{
  "num_attention_heads": 6,
  "num_key_value_heads": 1,
  "positions": "learned"
}
MLP neurons of a small language model. Each row is named by its layer, matrix (down: output weights) and neuron, and shows model dimensions 256-511. Each number is 500 + 40 x the weight over its row's rms, rounded and kept within 0 to 999. Numbers have three digits each.
A block is one neuron, or neurons of one layer that tend to fire together. After each block is what it responds to, as a language model described it from the Wikipedia text at the highest values.

L4.down1165:532488458435527471405539448529521476519511524506467500547461446512531452496507470492390480473527493506486538588454447503501457466492492488460515454497517506425551465488496565517403508529494500471453479443494526505566446504455463564588529434540491505516575479528493518465491484500453442528472486506532455521459574503537452494538498550526575458448509439546452509415480519489558448533533531471516551439581539499529526501482551561401533514465444500516559523503507538568570469517520515510483527513453449532503620499438482514491433494532465560477561480506567486501564442475531464475520533541489458454526515523473549516490527534496475512469398553522500519530489498591521535555513400519459490538516522579511475506446461508480549488565582451487525528477503480522490469511455478
L4.down1605:505513515516470545533458449579528518476505570455522496485514420460495457387540571512546504476435518493484485519494516532543470504556501490471585464519536506564473544470505489452454496480492546534469523523450521500497493473464530597385511463615544562527514460542520579509539555520464473511486503474555587556462478521452474458442497481446474495547503541474500530479494532487479519504536499447496471468471511521508544513485504518527442454444372457521528515532534486445468517489401487525460460488482498547514481415467504485510528503501475482528470524458542487483463475538468576465473505475535478513518540462473449460571517568544493528560463496473468522471545513518527442466459562507541421514566482428512543584504499456467559496473587459563458598528554465453474485415448524
L4.down2219:473483560491547472481536452451503491521566466513458486427498496469453547496498533506527428511556487604500556533544458493526399494515519439448579527478498549509520468473529477575510506566589484459489442511509536504494501445496447589455499513583518428476601436546523524466477456470471520535505454517527505418534534474559450517516484474446476462521522500503451512511449538493476425477458550489551511492582490519449487487449498504518495537503487515438504553557518519521505479549546517458466538580472554456462479550450507448499418488532508483545561533517497515420475547548501508467470498491515578512423511435475511533522479429540577557486524519374490507495429586436504485686501488501517540481527452564539450495532440476482427535494552537479494530512526446526533510524491512
L4.down2447:464475529526514480425530487457495492522599429487451526448429438444518476544457553493448512529428479496464565512441485462516465502468506485552536517453471463520508521536533486545500515503490562540525473520469432538483569513468483583612388518495543535530436511531553486440450520543502478540504473514505518523491577516519470478483539455482568449436473517469542532482514512541488511550568548481495501481511434511494518479567559469525526474544527428507523444484443591472515482485438456527484519517542498490425558535529523439539475487523467500456492444535426567490374538531431502527530467564522453494586515502488470533448474547491487464548500515542459459499481497479439497455486519489497520535494511468493491515437515545443458537546527530485487523484489460488505482520518441
Coordinated modifier conjunction

L5.down513:525535491566457527479487567499522501493438471559464585567496461487527523472517507532501567488449448511424449475485564503472462460552516458457507488472527495542533571517477482463501533504453498516461572478538485494465433495514480461565469397521556484526476431460463557487560530543486534469525525582586480605539500555510523439507537465500446550506453529518503480534468467531530598516523504474539521467425455487495417438517521466473419478485541516542461461529481509519555624461532512501455530480486518493481470498535515558493438491454489531492506548483482543509432511551444493516587474564511482517490460523495453546583463522483484545566526449527455553482500589448535447231495437504530532416512552480462528470482544468537500559529521574442490509477547498490479503583521475
L5.down550:473479456589512463506430471515442539548508522518517476427496463498465581513572520591526492480629517512511534502514511484455504514491451523476540507441506460590505501463527550472535494464517504532495506544503522480502575494523502295434485591477548444545540473428522517504510560543534497508453449477517557489526438499551469425532509517521423399429507579503487538542539501447565522484479470464489457410522571446559508476478524469492508469568510373539523514600447505537480451453476472496468512432522491568519444440381464560472538519536473488454515535532414520560481549502477478470470557423447500526509530494519518506507472444447451446501497514481464468535486517484527487513470474548532501459475549472430443496459436484524495493490534538487481492452516448482510486529515518
L5.down664:529496509541443530515385493532494608521532543547536502537414454481448471510510562474503497534470453492595456458496508538540561426483500530503438499507465519543518528529470485458556414472529528536490498566448529519477480500490508311535508503475502513509491519503515498483473548509511472519497537482522534453499572508513510559454464505496526529523518471508495496429463524567522459518638535426559550476504537482483490447499544450441530473515413483471514571517495425546492489479467490520544578525513489553485534460427481466589454481493489495515473578532514500474481559543545549494496519524464549540489534477427517485474483530449497468541469494473476493499522478506510483351473465475471562431546509558526539478461521456566475524496480426510526473504462580564518564478523506
L5.down987:489539458477523440565488541438499458455552470534490530513501418405539487488457484494491483509464449528482465479551497451535454573539524482520496502459427524514495534530489595573428482483556520604498523495517431534517507497477534546440552565462470499509520490525502536503504486475528558513506561525461547512523554471505541527445462450416508564538532445535454527552466460539447591454460479482516523540424488524497478511512487504597435541488578536521461493510440477520530525516494526553484527401462482493438475473541562467454543488480471462535543547537528503536494501533447487506461456547534542536489503490492521475475546523513503453528514473474545517505531468475492432379574514492536516580485446466517484505483510535445578474449475503453502508535506511505518555561494514
L5.down1095:517520529490520475485489498451500532565557480513530522539494547449501513477523503549482495507520497519501522541550539454519416473500411510496548500467473567559556484522520526509569488452546556560512456514480506516481497521497526445475494560477583511581530548441508538488502572524467515607484487502512541474564503471436499449499533504524482402550474529475525490513432496461459529502520534452499473509469509510510489527465557446530529502532507453494444558477518464452442439494508447547452440489608457582441531440464514457511482468510450518473536454500511502606541529500444522529505545457541529573556503504501457502466494488455492463445459474549502453537486537513479452679510513496451488520465472462489493472512451460595438544531527421545508455536504510511482542483475510
L5.down1244:502540524566523490494520492482447578470496564571539509507479483544493544474448516547522520485483567540612526496540488490496502496504482507530539443527397452471480514487460473466558514525494507532484536456445532482521458514550468469444526468528515547568500515483581542523511543476468517499548499537498523515505556555528486497482473518567485533505446545488475530448450540514521495485531447480488575524406525523459548529450534491600472504405490498499530469501462488513468544521544490512500506452489441498482537465485475473505476498471535486503480547474520523545414475570448500525457507470549458437566534486452452449484497474505448478570448493511453517498514465439525463269494480504467477498486499461578555490519484509495502535440512485553524517473445529495498496457543518
L5.down1506:525487484486518576485466458554468519501513526466479544475452500487491481452555551449487559466523529533478523505535501487471426458500467406497545518381507488489449587573483457494521529464532470512428476494517528509472494499547480401441546509501492468530545522517450527479462557466512564418539509571503483544498537422434547520479492467421508495535512526496460480521464515508502487557513434464537481509427527576493461495540534481464508495435473504513599482509501595516545507553449440500542525565531524494498577517509507427454546524558531545473522477502577526564493474425473403521528518454533472522487610418532424416478461521521559504498458519547455511609504542470536496661506525553455497501515521549497509502507502525475471611546562521484414558479499494563497447467540514
L5.down1628:476522470477503500501464437523574541436491576519529484523480483497549516521513495525538463489527486548470505450438501492468555500523552502527516463501524493495492477479561525387523546529513495481442470502470519455498566572449482498489525515525491443367533483558472478510551437548504515503511575422477452485525458495518527527526459534447494499541476549546459466516514522524490492521435509519489510423483540463510488549457589542448553497513450493526531525532529509466503440476531482466480516516554421530521519470451508574570478527470417482539483552467523497545578512482546512534478427486464590473481491474435520477523555505518492535463495490466508485536550517464532535519491474469537526455410495428569449442447507447560447474495518453519504438429476578474506531505470528
L5.down1644:445514499562442507501472499501471535463544490487530547482551477523508501530576490512531492483474469499541508528491562484457528481534635540519534514459476504543509625422544428567536510511462520438459434491529500535483457474452480266475485498502515509511491473485551581423541516504442508471485521485444492456541425467507479469470514491530518454484490490457402530520510525493521492498494460437535437474592514423506537571519430514504468509505453481516503529520537497488522513472436559497505456434462530490530517421453452513481497504534495521515519539476511549499468567458490561432495501407455584464555550555429529507567509524514450541429515441433510441493489556481518584471473533514557487531503543547523416497467459471548475528551475505556460466395509467491531445434477529
L5.down1894:540531587510480492489436577492506520475436540484489589478479480471504554545420562511500478560413481518529521560481519443525569567508516542502433523560499442473531455431553548488502527488476502505441496418548557461423460488537509356458542493467495466534447494497511468569501548441461555579499522480503523465506552473462572487445468508508499530498523459518519490519486497531549510467552546510451464479523463551519495457506502414489465415509499507520486547497525542453480490459470521464461527459537547459539490447446593455501527525519578494438559576533548489464395548512598480439428539521533498554541514496422539505479489489466534446544544520554476418535569496470432494441467501486495541486484501606510558479513427443514529457545497485452548483491451485456530483517522529
L5.down1913:504425541499522537435499461408518483470522500511566423517452527477499475427422493496508472448548548525522487455477511503518455464526447476426583492508536493524507421471552539494494406518529520557500449497513476562467535573533479487531463448531463464503498562488507539501452527488525579566514504514490524459473480394457531531469434500513480562483525548542496502579520580501490473445468524442523558503523492524517504512446486523528538537526453426507464540521374534557504474505522571544448533571479497462562502522435462480487419480474452496582474556527474463526646483469515450509535540512466527565529505465585462442514543460494522540511458483414517526477496560513506438311513523494463509578453415460543518506457548537475520409482510528510503501537563535507532515483539539
L5.down2598:537481507491504499530467454475503472493472536500538521504486515497492536503551509491483451535502523566428454478488523463534537546541584510544534538498511490442476558406559504406443502469493553558429463483429534474491514524495496601533476539541467502416515468551480505500517483554457451536573517468480380482511550423463510452551483523474506489590498563594518472547519567506470510455474554530503485462523445565570520488504560466447506459564462470609583485523468440495521504453508526507521423533524463456517526420493491539520508548455436460506440531488507516485500506504514462541498478484487513515455546494530508495457541578528522539480498504466557545506487493489546501414466537462493479501443450488481459481538499398522491434489475402537469451455467533486553456521512484
L5.down2716:544510483512500522510511455555474518506486498447450523535571497509459497457411499491469504456568572520513541561568570450507458459476577418394483447485583476479496502457497514509544535456465464476508490456489456509541486492522485539540464509534546504515538449512495564474426418486533423522488483463493495514557510546500430480534432502469401537504542475456504545457462492493502491484500390456508446536512565450466515497492498508530433517522457447456528450510483479534464493566510563485460561452493473480522496443608481492523439570498511544530497499481484422482594474477527502488514519462457443529569507458510471457612562474497473570492545502557518516465531477529413533470415464474494459551503461490569538521481456517478539500563499445473489516415504547529484513534489503
L5.down2753:452497528510492484460485453436464547509482486580476496512458519494501514540480464475501527474508503522477523443443516541421520547501531506461442498516436470542420458474538467496462483486515489529460481532495533480514490553470464439533487515621517478480502534471399487502457507455532559491507449497512508521528447497467519548488506492592498525505506454475542483499495510541537495523493517519536485480552452558468539481544416538564546502534552498460462458432552557536468436485424563511488518463503479554549501484525556463538407509490548478500445527532495502489507496497533492510503391621483519497513532577531584440476436544554556518479427445526510469513501504471510453502517468537535541567417455497528570429606499508535441527503498527473569438541481468542478536522559453
L5.down2997:505520555548518526503578431496478475527510471484460508522475472469469523538467413564444525466488479451509465470485555486435454484503474456492466487528431462488479464492511495474480541460588524554540529532562442466487545418414493626442563486475438515486533565483476501461554423410497486471526523495496448485563512547505575550503560505498493569472474471529462495556475488508548537473516477463539506488435534492500520552509475569496487441491486546504482510514514434467515523488515473509504507546535545496462447547530515488535487451503501573534438438415515496503544491602549503529413475462481390469488542548454437482480497500535540395456519543535440501538508491463476502637447440487512460461503517504512439483537530479522492598520458482529465504541547534545476457509542473
L5.down3033:517529520496486556545448486524495521442507486508491572544527464486469500489515486542491518477530479437419403463417533505525515469547519518462532547549519493522512501486555504498519454499470470506552548534448524551486501516512534223563487467491516508505476466515480494483530531508501485489484491491489517436518485546459509523528502536606496479512521501437492520520471476554434563525580582456547518466514474514550510574507518522528524516533537520475563493476508455489482470498460532536486498476501534455469490475527568532462568549534499497563541461487518501514448557499495574524536521548519485491472418536545500469535538484506506516455506496488457533491507430511564475358461507465490489524462483484484519489492522468525480469522495502497478504547547537409535559597488488
Surname final token

L2.down2616:528474486579513496460492508528473481501553504469563501484491544436496572517498507536449497525538537542509457468514585469555493510527470473451463531552426581484464521526464427526478505536482559501480438529501505512462510512521477560482391482491494507485486515486449549488503548454503496459508408460509510567466446474438518442496539480515448450542459455477525514481483555500460479523553467451516468455590463544386408534475514472562592477483491491518499481425492562475548490529497516492534438451511521503489493551543459502504446540523555470479515518500456490514463551461479485515499523550434475563407547598506474531478494506479517579504480468558432518494435606435502506564448458443499494456458580506535467470469547501517477530546521436534502564510504413494521483476559521
Middle of fixed phrases

L5.down42:546514534518535551563535456540460513448535611510532486567527565562487541490492533476543457505526519483500411512541500464531513485517525508545504461492516507440487490481497558557461570480484478574497470478537545502546534485460509501461535399491445477480513478462482471532497540436466592477577511537445488485500503517402514571476452536576533523467493512477474518527515512536515490484432521501439502545527598542564466466479519525453483524480494594477531536550468459541500482450494534540525461546501488541538455431515507519564462558478487440481447547529507503577454482554476542512508488497501494521464515461571555465489453458493502507449485463500446526448524563524495414697524476488541447464412483492495424548525536485501522549517479514543523494487414534579519560452523453
L5.down279:533528507491497504504493499564605530566485485464517449463509492479511497532542470477489508501541476484536507500512493517522538480479453517477426516518458428538511497456476498485519514496520487497574451444521486451550471428478480564465470534545551521543483467565493549496531411529538496493483495494527473467474572540550546535515468546570501541443481529515525512448424429497582446550423466460499531415538563564486498454521489520508441547600482551532446473474512464478548529545573512537538477532493612530516530470499458507437470483468451524418516489572515552507468530467500513496510452504528449492553457488463485542382565471454436550439523524454522572391405454569524547571524523514438477460479562522507501496535479471514583530522481501500499509442521482487558511506497510
L5.down350:483475491559467509516525451479474501542480504523507578532519474496509494484520482530526451488512551575464479495586535477501521484483584485527515516507475537514512555423531446517447450465490484507460492580499502463619460441509449583520499400470508435555521447576471508514516478450430486502602483515428440483495563531481425476550469498540472476497494584493535510513495546487505507525407474431484501494554512538522513535483503489486523516444498477444526514533501592549537482517485523448536457509556489526517589540488440485588457525484484507544454457465524488499451457485574505403490434475467512525550491513513431555506595432517576535467541463513502593476472480535564563455474508485576548533449456478505538451451509513542499450377461499503436449544533560487522547516520497
L5.down622:448509506481542446454441468415479525543431486500515504482527526556500528519529492486431458522450485468513506439447432498583480522511523480471524539518485511544389523488518508492499525464551472464544600492462465466455520440502517688555461431483512458541525486550499432541527503480513424454496491517530537523512512494491529485508516496508531470565464551542573461490482429502514478510485473488482529437499470540505509525500535504457512500510454490519550510480480534521434465526512483537556571538501519456576521509538504490504421488496439536558434540470515526509520581605466469530456462587465460440544467479559464458488487515564501529479482490559528456523424499530501539648508549571465509495463534476428433492507400483488508531501540525506439476510433498496522484454437526
L5.down1000:575538454458489518510413598508559523495483485492529516481486577443443524472485485541397513514512434455598530596487474603435558474513508523501575504492560446533542561537495527440523522523477530481486453457489520440552437574483426608435515457522547511500484478517523552423541482510480512522545427522509502488498555505498519467472477473529438493474488603519448436486514492530454457503519486501476446475500476482436463455502501491402521501502501547429457444481507500517516473512543536503451514473465553573448494535573490438469582483509479534541487543521444466454503493471525516514536522488468418412524489508422512526513475503419510540477460487501472471513477506499498522561477512520531481497554546522523545517544498424456577478484501442484445529445515556462606529498532492
L5.down1366:551495482526480546451546488509527546506494533507509510564525375461438439456504508453471481507531480531449499483491437479556482482506524443552585495536452549496452460561450456423501488466488518521508562498559529514523490545468496482540466525553463549412440540482469486485443520490572478452463508443499485508532439488552558527512590457491466515545521552592532528465518536479485506563466477510515494556507446576593497517476461489499510482514477506449528476476498573470503518511527570477514469517487554488390549453493523500439508511462530545511528486497565470464515476522463524426468477462475548490461497465434484507503565490526447515515475507469461521516565530528476521759561416501520527449490418524527494501523534508456484457392478464542506498506538474500496546529531520
L5.down1393:441528482543549565482551465515474478450471501444524488400508498506521544525537410538551481435420545522502582451549520528504471548509506484584461536512568460519504507464459474532538518477568496458517597542582455509511490404460514445431452483488533514613501475546533474542436476527518509420488565476515559477518547491559519500515504521502500472495468524519485484485509471441483504420532424497449537496548509520503508542543465478552507501473567479553450542524506536503498545538495447541547523569514508464512508475451496437458459440459513485515574537490540490460457560546463502490492510411529498522467502475490541476516490474479435480528511506536500506550468488472422458652579468472524473493512483504434560453557458534530495540504467527550514451481439448505489449473474477
L5.down1844:519513523535469442499512519483571526546545523522487566519500458479512467499474472467538525530571468537445465480513471525466497468424526446556557504500410451468436528530503539494531504535487464523466523447490562521562496540550387521454513409513533525473544567463456524451457483548544434510510446546528556541546564424451588487609470469483538469528582475474524487484460471485624435553510446491457507498472488568535571444560530462520422500466462466499451484491469518436540479467532525528470535479530527524487427534479549515487505500433479473438492490518473502424344531389556404525458500494522516631464560564452581527473487573501481532503457485466491462487525511500550501361507575499466549513466439491458515463488537499494533495500461425464503469474456536474537510535483540
L5.down2154:425578443497514499482521499546483474545410408525487460450574461487538473513500483555485432482469511483476554543479459522516513472441515514532499505468501505437488489540454555474557530522484581524513540520434446527387415434528522619426495398492475475562503489509524586507562552522457509467470428457439520528536483561459421504555485549527510556513482535459513463431473512478511567531526487433494483474492521517519519517488524478491487453474499449518442574476548508478478492524515458523484518391489489489457519498478515519555480559546527535486513596563502464506501477440479540572528525525537514492561484488512536469489443506493552474505536574461565516459500458508552533486532518435483468542468564533493504531463479552481455496493477507471472527502500496524518510484452507
L5.down2273:467565505457505527522512547547470514508505507474491479501401460405499470543483530597498501488493495554507491493519517530500516476524508482512430474494523511482510487540481538452496469457511629558509500523578449520473535544528524638586442484527466465454504502463452500498542471505435508493430496525508491443560492511458542501482569529486515440549447574407513447535504518556557511520527542497472512480467475526602473505505460551560537504517537520521451482509518489558517532446468426398462483487574486514423453466506655480469567518499477504561471481438465471547572469466518595510511498495526472414511515523512466529493521489465505552488457485469524487527447458515506520628509438430448506465485573529472479528496543565504475451504555525462515419486512561547484534455568587
L5.down2315:471537499470445498529465486521518528476540531487540453487452524468555488542461489516440498531461433470544444460431463541545418498485559556493504462536432510533462534482509531463452475531508547508501549473526506498507533486475587465456518513461480548544523497493469498514489532480518497514572515556478468562471531505522503519565512506542409474550483479523494459563415545525490468464500537504475500441531428531544453547574495490546508462498545509474491436539464544540452552434444521534581554520544502468533519472503509483483465559513483469525504501479447504563433499578424490460494486498452467549542404468531457458450576595505516419503507504491539525409415497468497425385472464504489482512531507468503515516458504509486535544516499573504456492545506531468495511549567515
L5.down2414:523519484454590471547526486509492542476446519448523476559533517501533506475553452492491460526492516521585472505460409476492552507475527487488492517510485455523545522487501531539539517455449435460563601489460556463546420445463452695490554425523560529512432491500516555529472488540488530566457544505533457492454452546519466489511447508523458489474474464513546489479426465531535523539497514507557507537496574539521461485543514558507463522570447500486484538494468479436554451497521573492517558508553570473474491499553463536489532463509487613438548522376532608580486512542490474500509455479528473497535518541499416502492476499459484562508513394483484378483424438488527562514484501493559470455465502501411415497525483460469528525533437527512494553497545454456507515473490515
L5.down2462:433486516478440495514582554509478522473521472460498489565552480471488492472548513472502446473563502497522443431463502470507468448473513513489488490421456497534482514479479559458486529501472528513490489507463559461489391565467460678564494557575533447448530493470439542539494480509456481463499490525470502507505460453542499539567498596527483437478512520520509497443546559463558503529432455520556470476489484501473504540539506517480495502485476531466520533454478489489458544529467493535523468397525544507518519509467470470463488510631429493478459586519437528488568485471544463455582477538545434515500541519492485480558543530520565536555510465461477527563571512483495548597409468464493462467452497555420517474438527512494543540509502483486478535448441531519533476439434512
L5.down2600:498533493474398436502560458526448458519556407456469456583493466460539532510454524525540404555555441495533489514472489489437466471473523494521460543551497502483485505501528470474519558531451500444505549526496492528539457439443473558529474473554457522537521535455473501483440428455516474495528526491515530472530446531442484491491566506491537470565487495503500496525471454529521457557475484470570452543506510492469503493566448483533494544516483546490519448473424487527471502434513425488493539495523581517534430459525555483541506463491465539500546512476491458470482451517463547436558443500571489503510508556539493469498571513459515553444534461489433473526480444515505526438470514509564496505519515490542526517530496422455456423514525506480485462421507497479503460471468498
L5.down2643:495501511403487520489512544608483485480542505448467521523482541441508577516491553473464459508491553471477494542504482536514541505468512429531531492504556523473516451464468448529513512514537487557463437546455558456528520541497479473525489490454537512569506510456460467520524454581519434481609479531456484478570524504512459587505474489530502557491489442452493504508497476523510483507505493481437501557489508552536527487529515488562514489511509534502480496511504548516469538513481480536541470465521424431483561526458498510463494480506469500498516466529491582482299531498524459527536529551518514511512477513498489462490431520507518482499537479470532480547519567521474461290471521492490442545453446571623477551476510549482535469547496393523449502508531481495502533464440527
L5.down2895:496549603484532495525500434512506503505475492502456404512495438430510548471506542453435465522572508549516486490488482449461485500478456474483536529492523585513449491515478503504459584485530486455482478508384514600490450530528512677557522462531475498529533490514509510503471548469500522474499529541527498549591471460458462510462518459520480523504521558479506514413541492431609491495479493425491516515537489550541507428422501470493497577530526508479528503490461432546498492542463477531526478507512557443456469444507553506496437507492461521534473466417503490507512467456498478517540464554480523498504467485426490464465525545491552536510444469457543540524491491509571494603481531490418577500507517471511468593477535502432443449414530535571512564543424513438524459500479479
Coordinating and between adjectives

L4.down886:517436512461525476529427545592517499524517426488497459593530462547527470567492475491489467571573450484469535480563553373480471502541485468500458406433517490536482477499435483576450476477463541423483475519491413511536443517472497397552497547471561490570512544528523460429479523521522461511513451558540554429519461460472561516521450491572584488543509480499488458514477494457510472575549500480478457504480445406489458460515436475485489462532505445570473557484542559570485473520569500516559522477456510490483557482519506502463506522503584551506511436536528518477472466502538488548482512471431560543571504581509429524531484512483502467498520511497415579474520476551558490543456516500487510507502566497565537464512448495467557503482534464530466490488491509470461495547525506
L4.down1958:445474464483510536445478553510477453506413448529519462496517517471508475525481472485432450497475468432436499390461531513478526531517569499513495420399493475534504592526483514486396567465496659566570536541501531528480475523510438489499437481470504484448478523465443506524507492498525472546516434545507484612552469493495468531529519523492493504504500502546584524498559498493467580470529487532538503424543485460489518456515501467498454528550499488498509524472476436517475512507467444531538429464477483565501595544472514404468437532565506427541458440596448473474532484469402509442475467550543473571520553527475516493524423531489459497519463522481505558483552466489489475458558514476494472553442548579518503519396530613499557609499528559447521476515458524497461511570620535
L4.down2496:499441508557492537461434519510556488493458474472491503491521529496504479483513509469480544499457477473500560500527483500437523514520435524499519452484500484485488550569467579576475564549464541465513559523523443531523502481475559569489508527486555505473430499478550546529478555523590510496442428510525600546516507538481548534458522458552501519500447441488459515463501446522469598510588506480473479521491461524557463529504452446518511474466559575461430492465582537552511474505509515502507485509469560550416438500531518450420554512527539556481583463525486485417527484523511524564477494495555480400498498506517463409452443502450498472500529523582456471498538499555427482576459492511494527530550545513462492434480533559496542526464499476522528532572487481523469473544522518
L4.down2519:509523542485502526483464594479562514520556490469498497535520508507446382478472466444472496498550433454513579496495505531513464449501457502466550453462553520497534512497482548501526527512485533511510492528463507556534527526400491530490480544522497507556539465437455498510478513502507471505528460491515482473435498482481521472487560548562528443518502419404498542507509473462479477441574497534475447544507622426451371430570531453497537377545482544456468601525508509563491474527482531519561452533475494588558493490501466528539521491526552492409496390563530544505502478482457505500472497530523475491551447555439518540517492487507480528476509490543528447490557501525545503509604479510540483472509590512545524507477503491480539519543463458489455482492513454478484548448534489
Surname tokens after first names

L2.down3056:571450525564535502498558448508472490484438464481443577551514511536485455467519544534451527527542489502504517507451531494452527552524523457420505408482496430495500476418469534536531567584436438511483482529514448534495470565465474489522517542509507447541544504529522474486526479428457467485481447446509513532492414509455455484494537490458510474465483488455517459465556563493527479545502507486514418472441560486520460458532415492523451501389483476528526536522476591441500458446561505446531453447491473559506581469553503519477531490502555552456526544532537557480503444488532521481515475493461531546482560549519515493470454461522447497471563468515510560511553536516507465568479505580509502521464571443473532423485442422541518480490514444553464546556471448591468527478506531
Later parts of names